config = dict(
    vocab_size=714,
    hidden_act='quick_gelu',
    rope_theta=500000.0,
    qk_norm=False,
    init_std_qkv=0.0185,
    init_std_o=0.0,
    init_std_down=0.0,
    decay_fraction=0.845,
    max_steps=4274,
)
MLP neurons of a small language model. Each row is named by its layer, matrix (up: input weights) and neuron, and shows model dimensions 144-239. Each number is 128 + 32 x the weight over its row's rms, rounded and kept within 0 to 255. Numbers have three digits each.
After each neuron's rows is what it responds to, as a language model described it from the Wikipedia text at the highest values.

L8.up59:182139203067083099097117143116189133115119199171066130116153110109127105125087106076142140145150180186122116113165134145211134146110108134168124113118085158139061136140173102184095108131134120103096109127086152118126129092146098131074014133131130097147089097128081133151145087103165076132
Responds to: Second or middle pieces of words split into fragments, especially verb endings after a stem (allow-ing, allow-ed, detail-ed, f-il-m, f-am-ily), plus " the" after -ing verbs.

L9.up374:171146142116180079151103133148190188096143096078118148101119112101147133153115185169144207089172135152078089127109146118121103164139187141182146154151175157150114103123083145115118186095163041130106117145138142101148150128094177110101180194127153160123111102122132087113102144064150112156
Responds to: Final word pieces, often -y, that complete a name inside a longer proper noun, such as Trac|y, Wood|y, Kenned|y, plus "the" within titles like "Order of the Crown".

L9.up143:129162097086184129093147183124135163157221123043113120124107083123116098118125131155100121142095112151136127146133126154110085132146154127140147112098143160136121108121158141095157127086193081175098113147036147120134064125127135094143113151126154161119116141074120092185160065113104135145
Responds to: Tokens in the middle of multiword institution or title names, chiefly "of" after Institute/Academy/Medal, plus word-final pieces like "ess", "ment", "ation".

L9.up319:119089146121157119088125174149142125124091171129117115135106119083120146090149145135103103116135166180190094171119155100109156086072126134151147155141123133094108116095139078169143091085139090190200149170158144128162161158092111113075125172127167143135154107174131161145162165137172197126
Responds to: Final word-piece that completes a split proper noun, mostly first names before a surname, e.g. Dav|id, Willi|am, Ola|f, also places like Connectic|ut.

L8.up23:144118179143085120123152111117193041130093125102169144120089157108165104072141116126165106151229188131182143100152080186107113171079109134071153137120095117149142152059110137130120066149109103164132124183068162124097160096151132136128154104065099128172079092080109148172151149083142146142
Responds to: Word-piece tokens that continue a word already begun, mostly in proper names, such as Grsche|b|ina, Sanche|z, Stéph|an|ie, Thom|as, plus some digits inside table numbers.

L8.up413:173132126153187119108128075180093147146154119113109135150143103117123116100116110158162140144148178115114134142085112117145146175113129124101167132129186178145192042139156153112101180124150160115133114194087159134082091087156125130099080108148079146140103180161084165122070097104113214113
Responds to: Short interior fragments of common words split into several tokens, such as the u in A-u-thority, g in En-g-land, St after United.

L9.up301:078142106090134153174119158088125194143108214133092126079122163150111109117163132165179120205174127107039161199126136151145139084119101171117135104158176109146115154100100124097192059115098109130121133148171113129116130116117091166122118189183156103123136159121117112079129093135155089141
Responds to: Short pieces inside multi-part proper names, usually a lone capital starting the next name word (Mont S-ainte, Haute-S-avoie, Ron S-helton) or a mid-word chunk (We-id-ner, Alme-id-a).

L8.up331:152103152160120132162185173147141113121175126147165102044203085109170073125154180126094147081155105167116178119109161140136093075176152109090178126095128124117129074085132126105177126082120154147087138124098174111165145107128154082137127134098096123082119104134111105111130116066160121070
Responds to: Word pieces and connectives inside multi-word proper names of organizations, awards, or works, e.g. Distinguished Serv-ice Cross, House of Commons, Strategic A-ir Command.

L9.up57:128100109125132098167109167184132155157193112092119092093209063188131114117118150082087127096207195086124176184177102094138146149089173137162117115162212159140064109125186149129099094081171050189077149118111110082095110114139176146098173160134070167147108192121145104130091097101143095080
Responds to: Fires on and, or, and range-marking to that join two parallel terms, such as official or semi-official, 2017 and 2023, and from 1910 to 1913.

L9.up986:136134121083110138145136147138113128114176137068128117175128149105079155138110124119154092107180118084124097113137162166122105134127098117131164143070102120151111088125132096120082150107142173099066084203090167153087109135219190123182129126105141177148133147189128164117114130165095112108
Responds to: Early pieces of words split into unusual fragments, whose completion context makes obvious, e.g. Ac-ad-emy, United St-ates, wide r-ange.

L5.up519:145156075128119198092094108103147155112114127106230146070176190086144119130065109135133147145122188101151124147162155167157139097141127101124108092192166165116102072124116165124133047128101114116092131200098122134069161109135193135072118151138105145115114114102135106172143134105141095097
Responds to: Mostly periods of every kind, such as decimal points in numbers, abbreviation dots like et al. and Rt., and sentence-ending full stops, plus some word-final fragments.

L8.up423:219141147097119126145121100122120121185163174175109138137134084106104134135160180144099140098130154149118192131108119131135104131130086107140132087074104162135165167102123195125151158139172139114212138108179143102074133098132151088171108106100122136116135148135147135138099143131076080126
Responds to: Final digit of years in sports and biography text (199'9', 198'9'–90, 202'5'), plus "as" introducing a role (served as, finished as).

L5.up645:132105097141170106047179101192127124065197152127147113119151100105110102099130163119095118070165112150127155183067151125138144138147141180134207081077137106107156172172123098157124129101061115170117114096122169078127175094177135106103122154174145120114109069145115202158115078083129114131
Responds to: The final subword piece that completes a common word split into fragments, mostly inside proper names of institutions, such as Heal-th, Theat-re, Cour-t, Cent-er.

L8.up847:136133098076078157139142149074141106149127151167127126171092099118137124112122116162186096168153137122180113114120085126159093046117151128185171127164168163104103107190085145107151078137134112128164059119096153114138093153128089146149119143138065130126147136121136127173108111122149131154
Responds to: Last subword piece finishing a split word, mostly a personal first name before a surname, e.g. Pa-ul, Step-hen, Willi-am, Dav-id.

L5.up206:190173140093110132099154099115135120075120117123123188131160126109147110103162155110121172149108111161099122144107119128105149163081159085131081133170099118142204138134165154094155043139136174173085136057105145133101057129147182101161136108118084110064113136131124125127123147084131060145
Responds to: Final word pieces that complete ordinals and superlatives, like thir-d, Sec-ond, eld-est, wor-st, plus " first"; occasionally other mid-word fragments.

L9.up847:163081164111164100110145151156092146132128099119177130083134101147104178150130135127116118105105137130132135122125108083111147161125124151137127089164163108165086149146180138116138164093164110113169133133149175164048130109148190089142110136168108119156144143102129125145158123124137070093
Responds to: First-piece fragments of a new word split into subword tokens, such as ch in children, chair, chronology, b in brother, born, businesswoman, and in of into.

L8.up401:080135150168120127103090130104132117126183132076160107065177095045161157112164169145134151142130130142157216124116151126114164114133128127158169115086154104161114103148136085136102125127158181247069145148115150115073148084170135176066134120121166115176147123128153213173100166114140112074
Responds to: Ordinal or number words and other pre-noun modifiers right after a, the or its, often the final piece: first, sec-ond, thirteent-h, f-ive.

L5.up179:105128155163173120151150106182161113109199071124160122153128138110143174108164143124123103058104129075159089162080111120063137092203128091157167118106140213070109106167183139194151143115191168127110076078127119111098107101194135146147131143108128181095108181142128135092115104120144102104
Responds to: Middle word pieces and tokens whose continuation is nearly certain in formulaic Wikipedia text, e.g. N-ot-able, bar-ri-er, play-er, 200(6), Language:.

L9.up697:111155128140101131120141209189166154115179111105128091163166128175140089083046137145093113101108120122133171118148125164109112123175138147155117167095106132126119085193106122076110127142103136163097216085199164098083110134194126108162129126119105141131139113113157142157149135155141152092
Responds to: Later word pieces that finish or continue a common word split into fragments, often in tables or infobox lines, e.g. bir-th, F-ore-ign, C-and-idate, Y-ear, Sec-ond.

L8.up602:145098168130133123147130113046108130181168099108140100089145177128105119120124176088115134143166140122126127147130156152149148188092118161163127141153139119135133072113194153124123195103114144127082075136141159138145166124123148111125161114147131104111114121202060098068112105091141089109
Responds to: Conjunctions or commas directly after a proper name in a list or pair, expecting a second name: Koblenz and Bingen, Jamovi and JASP, Lamond, D.

L5.up825:157129146164146139101097116120099148145152101152138152153117130132114154157128111119136099107145112092088111123177166088148096189157119098124209097165160182155119102111132132146110089124180074126099090108160134149149131093117135171144129097131092143129145135106153113139120068184146133153
Responds to: Inner word pieces of proper names (Willi-am, Wal-ter, Mich-ig-an), the newline after biography headers, plus " or", list dashes and table separators.

L5.up782:134155145127113055131116130077086105136125040150175136121109080155071113123148099173069129143178098159178165188153157179144172140134131051095168127114136132163098111132099104076067095134133084109147133083118155111111067097083120174120102143078087137123129097105161131167126157089096155149
Responds to: Word-internal fragments that the next token completes, such as St in United States, ly in Billy, en in penguins; also dashes and semicolons in lists and tables.

L8.up236:186090147145195139096109086167061132174102112156092124114110144102177122065104097043147111130166127177144100195191085095119129133197108157099133158127098096099139044147152140184132178174151094176120145117084118127208059129177156097130125153091198164144086197076106135153092115104142148097
Responds to: Commas after introductory words or names, "of"/"from" after quantities or positions, and word-final pieces such as "en" in between and "re" in where.

L5.up61:184181144140082088128111156111139169101122101116136156155174143111121173162157104162113115118108144123146061183095119162098124191131119113138139094088080126196110138088176108130129110123110083080145207139122165093093082166163144164163139151143109117138144120135121078160142112119149113168
Responds to: Later pieces of familiar words oddly split into fragments, strongest on "id" in "David", also "pe-op-le", "fri-ed", "nostr-il", "Volle-y".

L5.up888:143131187125124094136097158148147158126129116084158167086179078185115169136087099126132202162107141136068116159109095152148108151099117149166091144078086175127167144099141122081132096121073115126128111141072132130110144131166146140118118101132079109105092110092156144144049127149201140149
Responds to: Second fragment of common words oddly split into pieces, above all ce in since (sin-ce), also om in women, ee in weeks.

L9.up589:132085133136083154145128147106146155126071153094138169121179122107121089088123086111097125145142193138127117136127095175101187117140180119150138139134153104162153111137176143140090106125152129109102170102116148093081144116134130145143142100168077079108127138141110111145048085186118103053
Responds to: Separators right after a completed name or noun phrase in lists, tables and credits, e.g. line breaks before "- ", "and", "|", "/", "as".

L8.up72:140107114132108147115164145144105139144098120114088176101129168129062155197142181094168202131098151082132171110124084136172128105110176127169132066161154109132097122193124106143182062145147151137059084109121120144106165144105160093094092186157117132145145140103135044092149177125111200116
Responds to: Periods closing a sentence or list item, especially after proper nouns, plus abbreviation dots (Hons., Wall., Sup.) and some colons.

L5.up24:174126168139132166109101154190154142140118122127091125120147145100084140121140140120112090115107102119158143040152140159126125149152101118169156110157134102205084074053102067133082128116070157097176071138129161092133131158066107196142149099117049173147063090150099088168112094042175095077
Responds to: Word-internal pieces inside proper names and rarer words (I-v-oire, C-o-leoptera, Stuy-v-esant), plus line breaks ending taxonomy or infobox list entries.

L5.up604:110064119129087134122129146081141118171136193097053126131160120115093057130159118128145145154179068191117157123065172156107137160098144131113136104118142112147125153148119098164117152154083101111107057118109111081117157161145155157072161119115110156124105100100132125137150165129140093177
Responds to: Word-piece tokens inside a word after its first piece, mostly in names and titles, such as Que|b|ec, Don'|t, Te|le|vision, Bill|b|oard.

L8.up740:156114069160124144175180111074191156124054157141030166113160144156138095170139167103157110097134085155111075131183147110110115069165120161119127159079138148137137151107120109124116134152136133143059081128121076157143159134152106069141088154071183110092123123070120166121138101118124075063
Responds to: Single-letter word-piece tokens, mostly o, inside or ending split words, often Spanish/Portuguese names and titles (Fragos-o, El Pas-o, Urquij-o).

L5.up945:177151111117099089110186159107173206104128096178099146138188184178145140154105168074157127130146083074168135123104100152127121117049156210117102122115160203207097166129209116088109107151094109183177120131108221110048151111128120107132125134128098141146174092133164145115132120061150123097
Responds to: Two groups: mid-word fragments inside longer words and names (displ-ac-ed, Meh-t-a, ve-h-icles), and " of" or " and" after nouns (Gulf of, Meredith and).

L9.up1017:136166158118190127077133087102132124143130176077136202117091154161114106152135147162051143115145197122158070097149135129117112166096082172157120089114140086151138119144129152092071109114131153148160145110089149128124102128213073164112152112192118091131088058154130146137138129169182170156
Responds to: Subword pieces that continue or finish a word split at an unusual point, e.g. succ-ess, compatib-le, compet-e, whitew-as-hed.

L5.up200:114126120135156125140145139090143094139096150154123114096153154121131163133114191120170017128146145143107114123153195131117162134152150069166114206097145160125135109188141181119106108160129147159154157146107162149161115131121129100091097074205051156124131180120110120119060161155151083176
Responds to: Early or middle subword pieces of long words still being spelled out, such as em in contempt and contemporary, per in period, ch in chronicle.

L5.up931:170162206124137108102114098060128181147137050173142137072149154059139158172147112160136126080143182156143122118156145172091075132143125105129130130146078122138141104085135147043117126131138075147139106177071074126149121092124128126157117146122120132113142041126102125148102117153134158217
Responds to: Short vowel or vowel-plus-consonant pieces inside a split common word, after its first fragment, such as stud-ied, ret-ir-ed, f-il-m, cont-r-act.

L8.up414:113175120166065118087121092152121104111146093104139159180092128190095108196159136146166134151138148111166178083197112180138132176037167100139163185125092161101140125120130123176075158111153128114159074150125150144082093088115114113150103148129136139030109106161113108101097130130118136108
Responds to: Final or middle subword pieces that complete a split proper name, mostly first names and some places, such as Margar-et, Ern-est, Eugen-e, D-en-ver.

L9.up454:109155112122119245114098103145128063122117177101086108136158072134100140100125110132143107139120107138090183145094100167168138158169123118156139107118148170173142150174130104065107141089167154131175154139124164185116130088128117152069112133102121101120112125151149107124112110165082185113
Responds to: Periods ending a declarative sentence in encyclopedic or plot text, e.g. settling in Beleriand. or related to the theft.; also rare fragments like ran, 201.